Part of a small language model's weights: 6 heads of 128 (1 for keys and values), 1057M tokens.
MLP neurons of a small language model. Each row is named by its layer, matrix (up: input weights) and neuron, and shows model dimensions 208-463. Each number is 128 + 32 x the weight over its row's rms, rounded and kept within 0 to 255. Numbers have three digits each.
After each neuron's rows, "fires in" lists the words (lower case) most often at its 100 highest values on Wikipedia text that the model never trained on. A number after a token or word is its count.

L4.up387:182174181124157104143119107125152068171130117146175118154168108169154055136135091156066120116143087182120116110195132141151044051113097102119101113156159145119163176080123131139122164097104120143125146158075166101058115119141212130132177084132114181187112130173141129157131079190145161114167137137119114032168159120195190154158100138139199113101084130144125124090100130122200078116136137154145091101147109164040150119094147126153148101160120087164157131145089181104099103113127153111164135120124154104162074100093118134151148100122145098110161149142121132160150149120154100105128048154153078180128102139116129170134182101155077127069148142114134101122069092115128095154138137195119160152147144093161125134102188093114134158137145146093149099100128102117119142132214122
fires in: "while" 38, "then" 24, "there" 14, "were" 4

L4.up1329:154110169100095121159125110154141175148178152115068100160116155105110119106089091138117131152142198152141183104148145139145127137148148100164195111113082043133151163067093116128142168128163139134126098114140138155164090139150063139046026180179172150103116174061156137107124111131086117133175183172125037112175088151145138089152122115168076125118126076115143176056142090089154184141115150174149128152123119173115157072129168153138156169129126123143114069094093106113159127120126112126124152114153154152087095153149114124193119118077145200086104114086136129121068158161133185140074080125108149084060188162166171095072122149133123125111126139143129177105135193189109074162142150101053099085087103146155127162094102098156154114111079130179157175178117130137094130154116187
fires in: "is" 37, "has" 21, "currently" 6, "have" 4

L4.up1075:065124153139139114165114149097147101120129123117136163138075145137098135115122126216172136182181099110069157103123162133082125137109097146103113116156128133095139096089198117122144127129128090084148153127149073108086132121092151139142094152064105158139143113156104167126137097174153174104183114121095115043086179101134169087154147110160097123152102121092189115081132099102149156134166111099113127136133202112113132121191123133163141125169163140125104144116088090150154151131123162124108106184116084143162091148076132191161126124122116118143131119148128154154137150102167066107136067157155106143198125095157114035122134110086179125096079102074127110162073122113108116218137127115104088182080089194123118162195113158122134191169152104145162108086118123110125165118168168
fires in: "it" 48, "df" 9, "round" 7, "tom" 5

L4.up2531:127150162131117120181154126157155128115154118168101119064111127116135048116122145097145126120124100077135112154141143194160114131129164142083129170108163118135107173136130149144145126107133134136128148177145191126149139120109131126106148137089123135139122108046102052168109133167161077158173102109166128132094107144141149118141158125145159114097047118135121135129138087109113104101089174152172111121152166105128065126101181158084173095125118186117113177140210089097152114111105156145118164163086121119154148160193153122143171054155168157120079073112173110138137099155150103175110161112150125151107121117141114112182106119105167172097166096136098171192125086062145108134140110159168065127137154080155152109104131111093171078150048167178153126097100109104103123128165155
fires in: "school" 36, "college" 9, "june" 7, "training" 5, "december" 5

L4.up165:109095158085180105128062114154038145121131109160111130108118097136154106115073097159110075102071155137132146095169103097109147150070130141101189127193100104108154192099088116073100108152141137130099115097099097139149140055133174126122128103078111098140147133092190110130171138167167083123144061129137173130222119157180174116193121140169132127094157102115146157155162158165190119085177124103128142121156139143108052128192131188153102128140165103117125141152083172101109155136100131126103153137182132142179080078167147147126101093110140127139033171152085160112108128144097127115140106125119122152164204179112123087149124153067100156057106121132109173117125114138125145157122183053162082118136117136128095141157117120170101091124134191128183087149092128149125165113112103
fires in: "any" 28, "every" 13, "best" 11, "no" 7, "on" 6

L4.up160:115083140111085035175077168111157091204107054165051167136105099181120097133136120160106121144057124113122108083075094081146123117158131129142129161105116110084131158103105169109147174197130148120158111158077153107086169111120143164109141140124099143149105124096192140108105104129152145109199128119140116111134148129132110126122080120115158108126133095132173165127161127136135129074124166155118129120132141165142134150168132119178158135135111115112106088170143133095137121176153187116185117160170067110181088100167115165091121170077109103148121118098111115121104180163170100119107155137144117208117147108137169097104144115120111159101111108121124152088147082066110138144104102100170159076092108125093123095172149091103119124070090159203142169127116145138177126100091112
fires in: "more" 43, "very" 11, "most" 6, "less" 5, "too" 5, "rather" 4

L4.up1795:098107155120077148095101118137160177150159159158136115158111098162125141097108129102150129105106105102140125106140148149179143170156143149126135120122140126104136147098170138147094110131150089172143116083108094167103040133150068185129092083080127141144142133124141091107070160186100169122117092162091123147090077106116136104152168152144100112108118132113186098125165154128154132160069125082092102179164107139157105111164108170077123112131120123146156132122111079154165151135112107113126112145188094103142064132127107135123121091121149176163109158061154153113131122059126165096132153123113121186105152109175145122106157147110181112141166153137089163133093131105102129145059137166112107139119094066198185142160099126140142133133122202172151182206084171111131089117135063
fires in: "can" 33, "power" 6, "help" 5, "home" 5, "leader" 4

L4.up2947:130171160152122132139116128064091159154102094116127125144165080120156142173129104110107179161133081170083144147144068151104140129124163128157091151088124137115160118106163152143172074127127203113150128151139167133109150089080174139101181162084106148133099091048181122111148182090124169145119086131088073157155102124156090133098219144060123129151131115148172128121182102128140054128153154103144085117122154164075137107167099129131082148144129153165088104101171139127148079152076116121109164135178191176193131081172147095111103095127140161151115147145074211091095115095113107135123121170138156148061114204162089131117173093161162111089120137137088088136106131128123157144188101102140115116167098099096108145125139090147084120166113127151164172179137190158077092131172118
fires in: "8" 29, "those" 12, "10" 9, "linz" 6